config = dict(
    vocab_size=8192,
    qk_norm=True,
    bias='none',
    beta1=0.9,
    weight_decay=0.039,
    decay_fraction=1.0,
    batch_tokens=16384,
    doc_mask=True,
    steps=9028,
)
MLP neurons of a small language model. Each row is named by its layer, matrix (gate and up: input weights; down: output weights) and neuron, and shows model dimensions 0-191. Each number is 500 + 25 x the weight over its row's rms, rounded and kept within 0 to 999. Numbers have three digits each. A neuron's up and down rows have the sign that makes its largest values positive.
Before each neuron's rows, "fires on" lists the tokens most often at its 100 highest values on Wikipedia text that the model never trained on. A number after a token or word is its count.

fires on: "." 20, "d" 17, "t" 15, "st" 11, "ly" 7
L4.gate43:497525447516495488449480507526513548504481499523513524502566489527542504511478474487503483495516512481505442526527518514471478500513531478487477534472504488514459499474525468484506437531436509530511497494492464477503543545489512543546467491523496488503503505495421523501517497493541487487516480471470464493489521464520510536501472477554471484528491493527477516472504457490519501511495513479499480483495502516523504500510517507504503501514475493468539506505535473496488467444564514513509483519501529483462489519504485470466534475469465512529486463474483509469538484483486505495
L4.up43:526501487537508514458473494475496503544467464492432504509517524457519497493480502475502521475470465530480501493499549521533509492566481510518534540478478545483526487482511489530494477515528522512538540519490507476544493527496521509518470539459530504481480569528492486525506507512472494520534539480492522549521531489503508498504469484482515506519475526484523478488509456481496464527512512537458530527505490498484515545488474525569503490540519457508494452522458481511501488491528476515524484484516509511504472477558522528528523501513505520513489503503509467511495502535466487496
L4.down43:465495490481459495519489495486505518490471520540522520514500479515514517478507529507487471515513527506530484455521493494504477515494527479507505525523475455473502483529506468498500502515492503495445507516543469527508562523506484515491514510520510544522506510519490476474493519467507519494463493505493458451504543539503518464503529532485500488539518504477513535457479525481559499458470483460496536506474524477486489511541498471475477484530475529527512492539461508484513461464523499497478465540486529511519421501483517493491490498467544533560530499500445547528487508485500535470

fires on: "e" 18, "." 14, "ee" 10, "i" 9, "o" 7
L4.gate18:504510509533492555465524503520520536498500532454469518502526483478531505512522479498502491466497523491506527534477506500515508493478517508552434493505491506585479567500495467514480518523484490534502503502517473480465482501497540506492453491482508538442530462523496519473462515511481495496457482463507520488503549513538506509456490499505495545470485489499487548517516485478508515507537482510472507515449475493473459480505517463541506469504497494511487472483507484512471488461507500546541520494477496535517507447467527490491506500499486476467466512481522466466517487472465481530
L4.up18:469534522483504529495473476550523532513479517496486506509480511465479492517507485525516498458482508460488543548536520512510512457473532527545442515501513487524485549531490495492503512472537499515523538515503499491465510509471517503431474524456520517456489480485533487451459507504458526500520505488487512505477508481539509511472495490502484518454486511483501548491512487484467513454521490546499430493473482479501506519483500477526480500551487463502505457488495469522462496506486478525538506519483480524473497442473519521499543507528502491449462518511541505502520498483478488489
L4.down18:482495469480505509546502481524496506506528541488507490504460531470505451481508504496484512502491529506515498515514480466490487470479463508491542510497512485476473478511500516493515525488531493493472521491478467490532508493510467526482507507459490467497493542511534483471507469485523501528571487541512511502491468480522531487502477502474506513503464483482552507493489487495416487443467538551529434532540501501504536530508550488497458515481498504484518509519506516496479487522508503504534510480522520544518583479505519497510478522530532506528517525495527564517481507488544544493

fires on: "to" 15, "o" 14, "i" 12, "io" 8, "ato" 6
L8.gate22:504488505484514528513510467543533513464516495408494508461537500534527494547513516510497460525507537512523449520466551529523502496501476507489536545507542503505557498519484534500492499543539502489528519452491523476512526482481458507510501538509472469524483490534499503525458472505477508517495498543473493488498445513519480497460514504501525479504503524513484527477523474464511526475510538525502459511480506521523507467501508482502482486504503491514509447520477507522500480517501512527536449476475490518557509521507525455548517491490514520459482546526505476501506464503491492513
L8.up22:523509513509514423470484493540496532486523452439504485494493467507494469483467483470544488465479532485460486492490492532542512473487506442522518451524504434565501506519460480481490490477534462459507528466472478498479524485501510492516491494519452486512492485504511494475510474509459500490479454467507546465500472473509536492483524499505517477482516497478486525511513502449504493479529490470550485477475507509494465477499479506529528484509521496499504471488439472527486517534511538499499552470513454498504510516501519477476487526499478509474478506503507465462512508510525513481
L8.down22:520490503485509522493531500491515512506509508499507494474494435510531516519495499479476517562508489543496500516516490460481522488491452509490544482501488539530487476541494503480495460516497504512458505522495512549514535464498505482512520489434491491504479497437507470510529498496540499475549496497523542503490497493529535512488515505472475473478488496515512499550504524455456505499478481526526480545546459574538524493525479483501477505495517507480539482509477482494468516519495494541552512484466530487478529505527495509487536508452549507514500479466503544491526520555496467522

fires on: " [" 24, "^{[" 16, "[" 9, "^{(" 9, "_{" 9
L5.gate205:495490494442504515530518508500456502494512492457465571525526464494450464473537523487474515519486475539500487514484504502496490482483460481498481520485505469461558491472459504527492507471459491500525519503519490509543498534512473504498458500501540475501498536512475489504491528492466486499480473458506507544555486520525518466518521486530535528548491540503492486518490509458476493534522451469516513479486499543498520484553498520517504493505508499560530538493471502516575467532481518501511526495507495520521516545533511521522521498474527507492517510515497521482477464482477488504
L5.up205:477507458495478488543476528466428515498494474550520496514446456485505488526524504494483487496501475445497498535495508498514548509487543483555519508520483536485517474542516466514529494478484511506503513464478507563523469560496509501485490516508492463504521503574485478480509505473523474507496491504492488477488493532476532474473486484500509538519499481511536508493505490513476526524482520505503504452458512529533519512527501490531558511523510541510497516478485542531472476511563488458485499491510472462515511474516440492521496486492505488519488490505495511538503484470481456479
L5.down205:498527473521514489517478512498457506495514506513488484496510456506536459549478550493514510490489494494514467528490488516497506481475518488555520500511525503504483503508519494481544500490470505502508501488461489532474475509504561479518516510492556480501547479548518484510508494466504433497524475479472462475509475499478507481477506460470485500496533500501530485472502442504478492497503488513479524492466489533534493491610509488532569511509498510499482461511496500492515536494500522460490528540486472522546468493483452502498495481498532476505529486503501523471535495476441456493

fires on: "s" 43, "ed" 11, "es" 9, "e" 7, "ve" 4, "d" 4
L5.gate71:564510535536499522516501526482517521505511455526485489462463534513500496531502518502540493467501459486477507471475490493473494498504531501496497527539509506536521529472496497490506449478495492516482489499522482539499514548495544502528495531520477453481524523523529521546518567491484484507478516483475475504506507503527467470506520506489512518533516519527500491510542478464535538544450489518489542505491517469476524492491530498525515487478462539433497486543503487489524499470531490519512471518513514488516450516517502504509509494519444506544481463512471457481506469550475455514
L5.up71:492510536494480490498475470462482524521493502534478513475505496504501450482516501525470511514534506517515507526502484496492502495481498494547508467502504477461536530503469518516478541530517519496513590545550526527561518521512473525509502532448501525502496466505543503499471528467465482557502526547467495537489504521506496495529488492532468527451523541496526521514486473517548493516479525486511500465470491471481517505442526476508516511502502506464532480506505494511502491510470532508521529498517490472446499482516531471536503513459475517488451516531461500500499462529512510511
L5.down71:521524488520490549513509508493508512493482485522488461488491525513530456552532481514525532441511464544501518505487526516521497504515530484509472520499464471498498496511492498495482499508492468493461535470510473509549512470519491484482481502507510485490459491510517435565506485536525506512517513551481509457492521506502521500499508518518512502508503522492492502484484534493533536513473491488535468513528492512501478497380511510485486501498549507533495477480500470476499440507482542485490445488487538486517449515542526488524499545517530474507492514499488526547532478514514508500

fires on: "c" 25, "s" 25, "ad" 12, "er" 7, "in" 6, "l" 4
L4.gate100:492471506509493527493496498444484506481465522522553554497504504537496495470521515492497471496519459511459471460473477447490513524484482506510492501494485514549504491484476537527526522475497511527496495475481510475525508482464492508513472510454519495525534462461456511500537467516496511522482508512473514536507536438499507431484494469504493542481488453477501496500494465480503496523473511549494507493493496550496462520531510481465502545433518504522484483438534493484487510499441508506521476442520491487501503495501499541547509512475531494524489488471498522526497531521509510520
L4.up100:508481470474530460518503470443471546497562455527459511505515484512476518524550449469484518496482514475478507532513495494497502508473479509520467492514428478481500544550502469513483482503521475491488482519520511469494549525524458569470515548489542466498486484464512480483499525554498489498474524494467549548493500448526525522473501525539503522506497514538501494443504496474506473489486504489502494457490545508505496499469460510492465473511521509481518496507533481512464490496534500496495506495497475466486476534507524487521506497532504502511521514471490486491521493476472509498
L4.down100:505506479525495481522492515478485509490521500495516523485469459497452525530532487482512469491496474506518533529476530501498483524487488500495517483525486493506490497522490485511482531510540534485506472518470491478484485501459523525489469508506489480493583549502503504475479503538493512526515478525446491470455491522467504524499490485498509530510509540504477539522506481469440536527495533480495514459506525523493492466608501496524489473422489525497513513482508466471487511510495485470490511481486512489518605473485531493512514477477458487486501511513516504496515488475524533503

fires on: "s" 43, "er" 15, "d" 15, "g" 10, "k" 4, "t" 4
L3.gate473:505514480521512570541456482474505486476465530517512467518502508494501502491527500505486525493500515510501464461474489509514527533511515486492531492517500472521509500560467507563481490531520482498462482525525471512491447527473489520445517477489524526502528480463541516501512519546507481495495462441511456475509499499492561541500479490464480483506524472543446516459505494543461509493501519492509489491538505490469510466480498460503465512517505494519494530478505454499500525478460489511528510495483517534483517446490474446484518530475487503457496505476540525489473521511497501522
L3.up473:511529486514484559526514540504500539499521500509520483515489475501539529489541514480498542514519510541452508513513500506473477506487505539477538532494493468467545483527529498531520530510505467515521502514513507532519443511498494496505513525513513440446493484497465466499499529511506534476547509502494538513536521514508527459487434496518503513491507542519465525466514497513469520479540497531526478465494459522486500496491503495456489453505513511562504505511471529532494540486475485456467512494499514521522532502491491477436501538525488539487500519468530506515523518542524502523
L3.down473:454479503468441547495489518550483524516512488474492529504489524473496446491522495504456558562485462494462510461519449485522502503506473492474502500483484496520460471480511487511499496482465517503461503524514533518493473545497498476487526498499512455493520502503494469499514528529524455471525493487442503471507472533472511471501541506476497475532506552519498477498449513469477470520519500506476502498481517524508525492519491527482528512487533493474494465492532504443518503516481431472503509517534513499496514486566511496495519501517524466523512526517486505491546458511508498462

fires on: "t" 27, "f" 14, "g" 11, " b" 8, "br" 5, "w" 4
L8.gate5:459488539488522526522544504489488483510524471477458525476527529513469462514520497487518541501493512497503471453542556466535474522493474545521481534450516500513548468524508502492496461491508499487509538503499477500480493450477499496530456525482515478488496564512516458477479501476518459537473529470518467500509512479517485512476503470470519535526496511545504500480523506511500491541545497530529515460498487498482497513521450479506439571476503518505489508512461500499500537493510503501514517492483482480449515501534515463511483521517479529477506516515503518502517498468526532453
L8.up5:511515506515503473481485520468501529560499506506466503497520500501475510530458517526477524443444524536504500487522497500509491469516455470516453498501499527519492503532484510466572496540488487494500524506480536493472554508463457490519492481512494520496536547500473510488516471461522466555529498482524491467504539496504496515522521531499519497514476485512496489495472517543509485513548489495522521477509453492492514527496504474524526554531530489512528479491483512486496475472463511465512480549502489497504489468468505496476560458520504532490551543510494510509487528449454477500
L8.down5:499494503484468516538505508499545513505522502491528505501512497501498521549452531515500501486510460499478514461506504519518503422517534520476520519522516497496511479512477532437556487471476531488491508500476488519493492515488476500479516492505544509541556500514490496485534546517465484513487494514500490491527477514505531502518520482528479519440507513486478515513484452452409501495469541513492491506541503506527515509562483466489523482453488485483438482513488458537509479492470523527516471491497500492494491513510472500524536523473501493539523447489551499523477489471488498495

fires on: "in" 37, "h" 13, "n" 7, "th" 6, "ing" 6
L5.gate426:485488477494526530531493509472495545429526489470472481534499531495486503478552458510495473550521547527500525506432497472485490494515486487455510515531511520506517501481492479531517508490493473516513484493550508538516480529463518441462473517477558499443521479502464450470494511507507494492522543515469497460482535471471534523482487523496487497505502495453497542475463506510498516453511493517476489524497511499521465505521474525513495489479523517517496499489520478541526470505517482495494487507498474511512495491487512472498523509469462481476507452463557498512537456477473488497
L5.up426:484507521507526535498507477481532556518518550506496479499487471452489525522517482534495460493442461468454486479501495516515472505493441489512485469534458502538503504498543495435517484537487460533498456513517453517424488493495542510458475513479490540472493464510523495530539488503486478508521504496507499477473534511496505555516542487482484479502497490505492497462479515519466484515497501509460496509491494502525472515504528499508486498493499507492510526467510517507557513514540508473468472446526508530469470510518490502505531481523507493504527507468530540517463505511540523535
L5.down426:490492481506519509478552496498527479534504502497529520510534506442448493540512481491479498484457487464504497457485530510509507467502510490494493471477486514468480475517505510552500493482473502429510491551530524514503518506478501522479509489535529507503459543512481459471507518481551527490520484481501452535514551517525472462498507467507489523538505508506475472497522509467512501539514495475504488456538486529481530476498519494490520478505497533497527506526499497501456497543518484512482484440527502516530449518483497523471502496481474476477476467486488530505544535494527582529

fires on: "er" 22, "ed" 14, "d" 8, "es" 6, "E" 6, "l" 5
L6.gate341:569463533488502478538501485501522560507508489537525499465542482504495542479521509462501507484522477505490500503493503520475489551527479491488462497504497485527511553496485461530463510501493517480486494477553448545500518497505464491534526504489459514505531500514469517484516471460473462508480518504497499545489494494488488477518496539514497503483524505499487507500527527452545521535495505483539534438488431515491462510522499457489490490430485527498457507507506527501526489499503482526553478496530500515504489480517483493517498499513511462558492503495471512492480537500468454508
L6.up341:484472539474473453524490471494471559477471522579532475486478516516491508505476504513522520494490464493427492535527461518475492517507477491475475521498500491481500517509523521523493511478509501501482467521535467527537521517544474505520543496513480466518478543515482492471483498473485506490508497504445514524467491527460468436500488564487510503456496525483514481515529504465515514503484528552523461484504498487503503573496479496484505485503466504500477486490499498487477507486488496465519527509549499446470506500521511516511497536526491507551529521478465531526501519519480497499
L6.down341:480478492493494499470478462536442505496486460511528431500494503507518508497475483518473471510464509482482516473555490495523498510469472510529519490510485508518475490534512529523496510511530512487540508482491509507509496497512473511503504491502534470478419502499492471518504502512513513483532538514463548464488468476494482499519516528448533485483526492510505482495510491541510490503476514541551475507474551506502521501406496489482506529544507468511554506529499473493482480521500486467456473516504459506499439488492521514497520559492467474497477458506510456465508502529494520484

fires on: "ed" 25, "w" 11, "m" 8, "st" 7, "s" 7
L6.gate431:502501512534502516577467473496515511506486489480492480522528471493476473513571467511499467491463538485482512501521525508485528489532475517555493520489497505506546503485511497498486513475500484491481479493464466490521530492455515506474505538530512534500562499500498499509529534466482513455460517462528526507522514459456515496467508525469513545516520511522501507507527525488564498530510447487514507478441516500495458474508523475486527498513475531534504508484509502506462487507524513508529534485501517524501491483481508512531479511510509533488508517495559488519532480424489510553
L6.up431:496530509501496498510496508488492472545505468510484542527497536447491479530491468519510480520492526453537434479511474490525482525540502476507521480444496502494533507481486522536514500495530483460498555478526515494518581503458460494517504501471467482484499532534530524530485501503507454494463527553492493486500485481513505469562489491537515505502497502496473527497530524498533496455525512506469504466488505502505515454466497472502486482523492465517488495480481477480498503503509467485474455543509470520458484495498507471513480524482475519454457495462477499542534486505450491485
L6.down431:502511477488528523506516518508487506522533478416470530469498519537490450538494512509478486516457477524504490528522480496543491515501450528480517544431501490522497482494499504499502512499515493487546507475538528477507507447496478482484515488485504469485547514469523494544545486506515495516478523477507496519485535499530492483515537539472529525521480473463547524518529483506437490459508509499498477540529488488487486507537521545478492533469510506532456520508494491502512485530499469493539503492465487542487551499544500546503481487503508498506491499450489505540498482517533464474

fires on: "s" 29, "n" 19, "ing" 18, "l" 10, "t" 4
L5.gate70:489500474517492513546487466455516500470521526491488539501513487456463473515556459506491471485493512507484538520466502491529470507525504514504471485517484550532524520548487484476505463491548486509505490499488508559541500493490506507486513495517510473511524503524478507479454503536499502538527465472494506440472487510466488520526487496442438492495500492501548533422496479493507500482516526489472468491502477468521457495495474462515449486478492535512462513494458498509509524460500500510482484511496443512469472498495546511512516492477513480500522506519487458478506518504502553532
L5.up70:503497510468509481483472454492462490506524517512525500489506484482489509480535464519450507474506501447515464514481520474515441504485502502498489477486431480521486513491510497492523523499509468474476501526492490520498502507503492510505523498478458474477480499483517526516497533495438505506478534514493460469475491508554515496480487461502501527537487507505506541483516451504513477545492523487470497562469503471484475475450542516525454475530513543488521461450527523481474481506501527524505483522537481497484489505501498522496451508476495455456447477509466518523507448469525537539
L5.down70:532508527494500515488506491527539520494485510504507460509486485503497462494485518528449498507516504490529522470521512516488502552477515476466493467540544488448516539483503489479472527525521519481497498518485444521528475491503476501523489520506500468508430520454475479502503529504516526495531506541497456557515516517497501482530510475483517510532490495493495479506484492520499479510497514506469531523504516501507499513491497589481514546535483523504488526495470499488516432464483504530497514490554504526502575529450478492544550489535508503509488477510476541496447492503534508494

fires on: " G" 35, "t" 13, "k" 11, "g" 8, "n" 7, "w" 6
L8.gate198:509477487520519527486510516453503499480505513478498515493489529496504495494498511512468486532486505514504482434485455487466518545504497499481503514496469508502515465496492506495536467474500511492487482451491472455435457523464509498544540538504520489490506513496486494482490507551491477488509537494514500497518489535511425503481509460510475465487499535473519516503527531504489487486517529543471462481512476489516501491551456471470474443460467542546488433455502523510505501473502476502533525534476489479471515454513502481467477514525486489483484524489530456547496502540510504491
L8.up198:459514455501541494501504493494521580472519512482520498558481473503509486499512490525483514476465513464448459507484497492498510542516504506523489494489498517491496456521532500468482539483503500501495498441493517543529498494477549502510438501516520501528468514503454490472513491506465483521479509465558464465527494518490474504520505493489513496473535487542480490493513505465485485449498522545526455492516518503510482515509489435523520501515532495476522452513502479513526458490495533485505528498461498475505476494500504437501502503507530477486492460475468474533491502497444536522
L8.down198:458514499458465489522516502490503540477492496481473535550500527462469507537500520502503503505503497503471496484555458474492490506505526500529471526469479553480532473504456491475537512459469484515487532493501495511469548483522500509524510522527467521496516490497451510469555499463504517498515544463546501481460498496516508480559509490462531496481478483541501473503507544490468516479521518507518470523520491522482490496564491482493471485477493504465479515525527478505491549504492488536522459507549509492481528479527516468538525499551505475507542493484477495554494518487487510535

fires on: "o" 24, "le" 17, "e" 8, "io" 6, "lo" 6, "to" 5
L6.gate378:476508557498476493498524528527480499480481436490536466507516531514504515472458538499517442483499498490504479518521546530513544504526502487515515446520514477519521506502458468487468537524501556527522479469503498515563519475484478482538528466514507543529459519539507521513562496495512514506493482478528468508526482450494526466458524485501490533491499482488520493529534498493521508496466517518527493482524538508498528451508508509456472483497495499486485488532485484497557492530525491513478498513505480479516484491486492516505510516475541459475507514490552501514499519485558463526
L6.up378:513513513551496500486506478501543532531472491485466500497507477523534512480511477526462519488500523503540510538502509531485466479476465473506538486541530494527509498478500520499496511518541522502541497471442490496472491510509495472464457445498505518552487486538484519495550499516499489468492498454489557495496532538475512490458446491537528531467492494503485493493538517448501493503461526476514463480510479468509480493494478479534484530516490493498486491427488530529502494469489516468512545475480462492451516474485507504480448535471512517481462499526509518511525476528503511526
L6.down378:477468540502519452531515453482489494490498493466493483476502490473491546478470513506464516519456497517506494501500528493483515550508512483453503519499543509484480521479503534516504500525495483501466521515476494491516542464515485466511498523502488465536511511515549513522444477521531519469522492503512512463528478516513523470491508453491456545526566531454469502523486528461499490521491527500499466508480507515516499487503534480523493509458484482535493503502457532475506474512505510525480470496514436478478538509484485540529521540535432516540514472439525487521516497486501485501

fires on: "^{[" 15, " co" 14, " sub" 13, "^{(" 8, "s" 5
L5.gate359:521454441533490479500487556494501515483496506509462506499484462482506496513519528507507539528500467515515534480494477469484505510490516464515481532496472469501490544486462503534518496454532515508511499502496463555509503476522477466538473474506513500525498510525479572497527496452450475515482541505498469468539465511523510517524539497472482530499541509534507548500508513517509484498510496489531496459470519489491512525519536528541514507510454474486472497561546522509485500506532491530519489494495550483551498508488530554474482481505518493465503550526484493460479496501489506497
L5.up359:466490539471509528509516531533511424485502495522495454470496496511505494455504529501482482544496471520471479506498455525481504482524533476519538499550527517499517493493478484514500455478498545524470525488499473539499487497495443526474499449494512451512480507539471516475491524478478523533500517495515479500494526505484515555466530466497502526489481502491494501540516527525503515503514525495493514493465504495468513511517478537527532531491472501565507494517495539486569495510490501502498531535491509501514498484506468484430549514489507529513510515490548482474476468504537511445
L5.down359:433504515508499522516479530469513512468539495529536521499522499519477484471472502512484538493541489502528520472506497500509491503466520495503531470487483544515514462521488516483501528477555520512515469478471501522470478486528468525484488492474542500526472517526478494550485495513453459468486515509457505501529446506560487495478512476529487542537489531530517515539523481497464477489533440538468517516498529484495555505504480513530505537526519498525500510519504537503448527481458500497513500514442495504532482503494457544516515501480489496474505488519498515491546539468494472497

fires on: "d" 27, " led" 12, " designed" 7, "ed" 7, "ad" 5, " v" 5
L3.gate6:503505508490486544569537471495496499507434546486513526506527534509469488500505508505505427483524487498515493446508502542551533532481490528525483514474499470518531459494486483497442444483530465492510473533477487506492539544526472543547482496451502489498545530545432541507520468471518492518529476479481485484522515525465505483481520530501482497501516503520502510501513480519540502521509509478484502491520509491518506497488483463529523526472476510499515523512488453497496467494516479493538501524539493521490491516502484486533523516514529508548470491486493501504529465483495468516
L3.up6:476500527492498498491501508550485468554470491507506527512515479520463506547527513506515493469514496522473479531497476482546517478455465487497486569540499472478507473505441509533509484481469547540515505509511524454545490534528435528512500493472501527519518466461480481478514515474478500449549509532483530504490502515507507468489497466512510489492462491475463511471457518498505503515503510468464498496526523504501489528503449468517542525477539534494479509500487534481522506503479494480517525494508469502500514462483540467524475534502482486528510499466555509514520473498532460530
L3.down6:485497491479478528534480473457511464493467509505505548500511506495451460533496515492488472472501502531495526467505507540541524501502463507489456487497511447486504490511496501523468494442521485499541498499505494468515516539530462534530493523437523505533504502524473503540498517478507498484544542491499505486500530537466508511490528545514535474494549501500464522516506500476522475511490502458502505530495488521504495459448517477507511508509556490537506515478507474518491495498469504450529496478489498533529419491546490479504480538518516487518487449519477469514490508514470442495

fires on: "d" 31, "t" 26, "ion" 25, "u" 6, "tion" 5, "e" 4
L3.gate132:578464501482501552504501496488546484482524505502483494517468497508528513485465480548515525458492504523492485491461501537502492493529542498489495491569487496546487502472448509463465492506489443515512519500484482501482485477473516507477487464504515523449506514539518498532481507522472555514494473485487522508473490530458481490520538534441498500517480517517476494471526503521465503484483474510514511488485498522433503490499518506575543470492495517508474516509474466498465518537536501465503542505494513507527492499502509462529482474515457536476501512517530499534509533524500512496
L3.up132:515466537520514505522516551542518538482474527493506516450486502465505492531512518518460498508492479459532520508501523485504507505485531521499503547482536499496487451514459513499481511523474507500504519531524479506511450514526483462508518501522483527428496525524476488467486503528487526504497527482475545474502486530507475514485512485483518467527501435518453474524496480511503506453526486515543523473477488496518491535513474501472498484526499510552490520481468526559483514514515467480456496534490493564493518536473526497492501507478497460457503501530532539526546528523460487503
L3.down132:507523437478459536494527502520487499491531466505491497503521516493496522518464519500540464507494487540490492515527526508528483502511467525488506465469490502494487504530546447494486508496518493502513490488509523488478521496484499512464506488476512491519487501492528484503477490469518499493482457498496473483508488455470484485489526481465486505534471579493490530476472501504430483505493534505457461547560511535498486477447524522497488499540513467496471523514523501481526513476472504505530549469493524495499491481536496531520519520532461506500537535541508482430514455443508542488

fires on: "." 13, "th" 10, "c" 9, "t" 9, "can" 8, " Mar" 7
L6.gate244:589513517530464511450505521511493537473480511495536530522499523511474525520475521523504488555498531477522449513516497471523481486510508534555543494485500495481552499492489466475468522481499466505492475531567452529484494487464437515511509489541504515486524521491497523487512454483506481506471503440487466500474524518490495458523511517502508515504480519489452496484552552493504500490506515502487506514504515509486481478480505502496454495526467481497505519499517502495530475487509489533491509487464492494496490516531450504446502423503486522483519490490497494481510495476484466461
L6.up244:495467497519461524492490505507459474498504484478527503517503490506484508468519526546507531546500536505499506492514519495521513484488485508526537499480526533523523477470486446481496498492521485477536495485521506515532487540468521468520521445463501527526478541453504501508508492539518530472541483460456497510485506462462488536494507536526510517477462499494554480476482525523479473494483524485486523456502498557491488497452465505503491510519486441482482474536496468488476477504516489515511472501528484560504497490530523492531529477487500538530547444477529493508523521554539481466
L6.down244:517505495508528440456509558524513525522528494462513517509532466506510556502478498512527481538495510464479456492503538533520516478515479457500506469513515527533470452509479456494500479497535518467507508509465484488523522449555488496507477526518558476515479481499486530484495530528470472473495496518513524451519531498474520498477537514511505479486535503499513517483481524508491499462474504551518490522493516532492479548512450504499486468502527486494541520488490462498528474485515488499437476538480454515484512505528531492506496518539513485546510491509537505549482512463500506500

fires on: "s" 24, " led" 10, "t" 9, "d" 6, "ed" 6, " met" 6
L6.gate370:522482508478482580540547493492509495520475493506503484495521487480490502493529502525475486466515500520470524486463503506503521490527476495502484505512486492527543447498480500523513455520507488517449514511501498488522488562487463524493479494517481504523531517525472506522481491517474463489481498456548498472486532510497486507513516475515435518522472485524477538499490462490505530546486480479461502522510486498468477458524479428535512458466510515525517508539474505468520464455525456472491488502526516531468469469484489478495514511467499501481460471527490497491498475565486454493
L6.up370:447512534461470541524491474490493501514472500523508493519502516468477508493526481541513506485475501489473530524517520540498511480508469535546487497504531479477543444515473494549495431480558500506449517494498526496531468514498501551499481487495503489552480515474457506493491481495446491516517501521502480445513499542476486464511477508519481501498497510500496477479515470508482512525480498480549468501497536445513513474486478504479497476536539514530545538498480480472512489511515485473505476518511560534472492505513475478523532499529523557522448534493523519522509486516499495503
L6.down370:487490552509493530523502476492485538502439481561535506516493541513492487492480475479510487497506487496481547523535500510507502478460528480532494531508492466479517484521483510484543511465520480509461504485506524457546546540528499540507495519513504496493449511496493504499526502544507474482556499485539460512441479548459483502506516492497517477519520501448524457459493517510489492532495510476499500510508532475511539504467529500487551471526523470498483462524508470472501522495478516532521485490515522510492501496520466519550523513483468503544486529492479523516526458558466500520

fires on: "s" 25, "'" 9, "m" 9, "ir" 7, "t" 5, "st" 4
L6.gate507:538465499508495509505507529466535510502469476504480496510499555491434498486499479505506481478477550523512532524467482544505514549531498495505504498503510512510533526465503496480492499504497523537491514494541524473539517559446504536508478540479493494528522527492456551496508511516453528487493496463481497518522474490506525471516480527469476481487491511486506469516505450538537483529472514501532486474517478502476434491497508491485500463492466522495462498554465496495508483491515546541526524480560497501504507503516502541535507463501513444466487548463506473487484513487481504484
L6.up507:481499534469502481527522487459527514494496442523466539534519485512487501525519484487485470501477481497488464525525517530511505476542518504508499483463535530519554505522508519464477563516527510479520501530525494495534541525537485482458498519498497499475494539516520495502493480526484482482504545490504503496553491478500502481496471506546495475507457501500510505515547475505506480472525491492546520514516523492526484474493519475517500508523502471489487508520445515494510497498498512480492544524522502524521502459529584549522498512484468415497516519525541509511469542490445472479
L6.down507:475481535469503517500514464504479494497531478488480479514513483495464469493518502545491478509466539492492480531498488527461513515504512496533506472469525500531495494501456488493509488546538489487466510531519565474530456462532497471477488470513518487436465471476502512502474535559515504500522507500473529525448514509485515499504490534531521511456444473535523493499492479473478451514505507488526496506515495483491479504524483520500515540429506486475464527527540515498520459494440490521485473474494498524495534503485481474521553473501534503535474506487512451532513527516508518499

fires on: "–" 28, "er" 11, "in" 10, "th" 10, "rd" 9, "el" 8
L5.gate446:498551480522502488570496533533473530504513523488529509486473499449468526487501531458496473503514501498515475513452520453528488492481523477517425539545486546533502460492519481492479495498530471470489485485500521503469511505473480485519458536544460498499520498480548538508514513500498505535519470502504475504527507485503479518489516498480495505514535506474518472496426493504498505498509500510506522499464522525527483504530514538526477475480490505454516474541550514512502467512541482505544502500473524471464501493506507519507483528468498449507461478478493473532469472539503541487
L5.up446:494513519505532539503531554530483485499505536483536512485466499492523496517517507496484495492514481502500479518505542507508511505560500500502440527524537535506496533533464531514468499520506474486429460473515459494468453508502506487502474498523486540503494493547565471450529534486452466521463499486504492489464519539494476498518528464519483497493525477473512463497483491502497538492535503531499517479451497491536477518492464505478485570473504480482516500468504555516538457512453488478514520465471501514485473480491484491496481518485500512510476484486532509529465493530524501491
L5.down446:530497513472495528553495501515482475535480516501549524481570471498467484512520535526485516529519484544527534500475509503476541482487533513499492483492525501524476554507504503499483504482473486460501532535522511505500494463507493508485495508504468470479473468449520563505480530489505518492500523469506436500489509504530494525467493529509505502513518518527501515528506481501544531481515512502515486541488488462532440508424506485436477499532505533493494564475521480476506494484543486496508552513475518494454473511538515536516500513495499469497485478462493483536522498485489508509

fires on: "ac" 20, "ar" 18, "as" 7, "l" 6, "s" 6, "ing" 6
L6.gate30:506504511484468503488552464491517480443481478511529532473497476459470503454512550525487505499478516485507506487480494488516518515491437529471476494486503476525491482509474510519525479502503484499492550505521512506542492502463499520517513522532509510511556466474526501470464523500507498529465516480524505535523537493491512458516527463482494503508491498523528563475511484451517540508471506532488464517462508524506511473536510499474523480501463478547449529473521495504515498512538463501488536491527498511527464512512471443506486514447484514501544497486486456522465519514532472558
L6.up30:478479542506550466482463484498477481488511521500489498493518501486542527482488454507475523498472540508528507461482527537482499458478485454547471474477492544483496482528480508510499486476493505536500532526482518529511507502486485519499547512517493486538481477502472514473515585561510518518503541506483468510489472550457479489519507500500518499525507538493553507492536521481475548493487499484492536466489496471480502534442501460533487536490528482501507518534445506534519500502500500513511525497517511534504505499508498465468495464485443507505522499468508490514516495465517560521
L6.down30:489511514491489454507493434520473482514454495526537517434512509469509528488485481528499490511451475486499507522499533547509491500448484460509522466509498543563490489523517465515514489481484486488509490488498526468503494490503541489470515531474481454469558496498508496454465456491528488492520491481507478500541486522465546528521490525474478525481491520489498508514481503468504531507528477500508467508455527467517471504564525521524508507516498519506515504501506469483486518497521480535539556526516472534469503459539503529509504506477487502485489503524488484485490442478450485535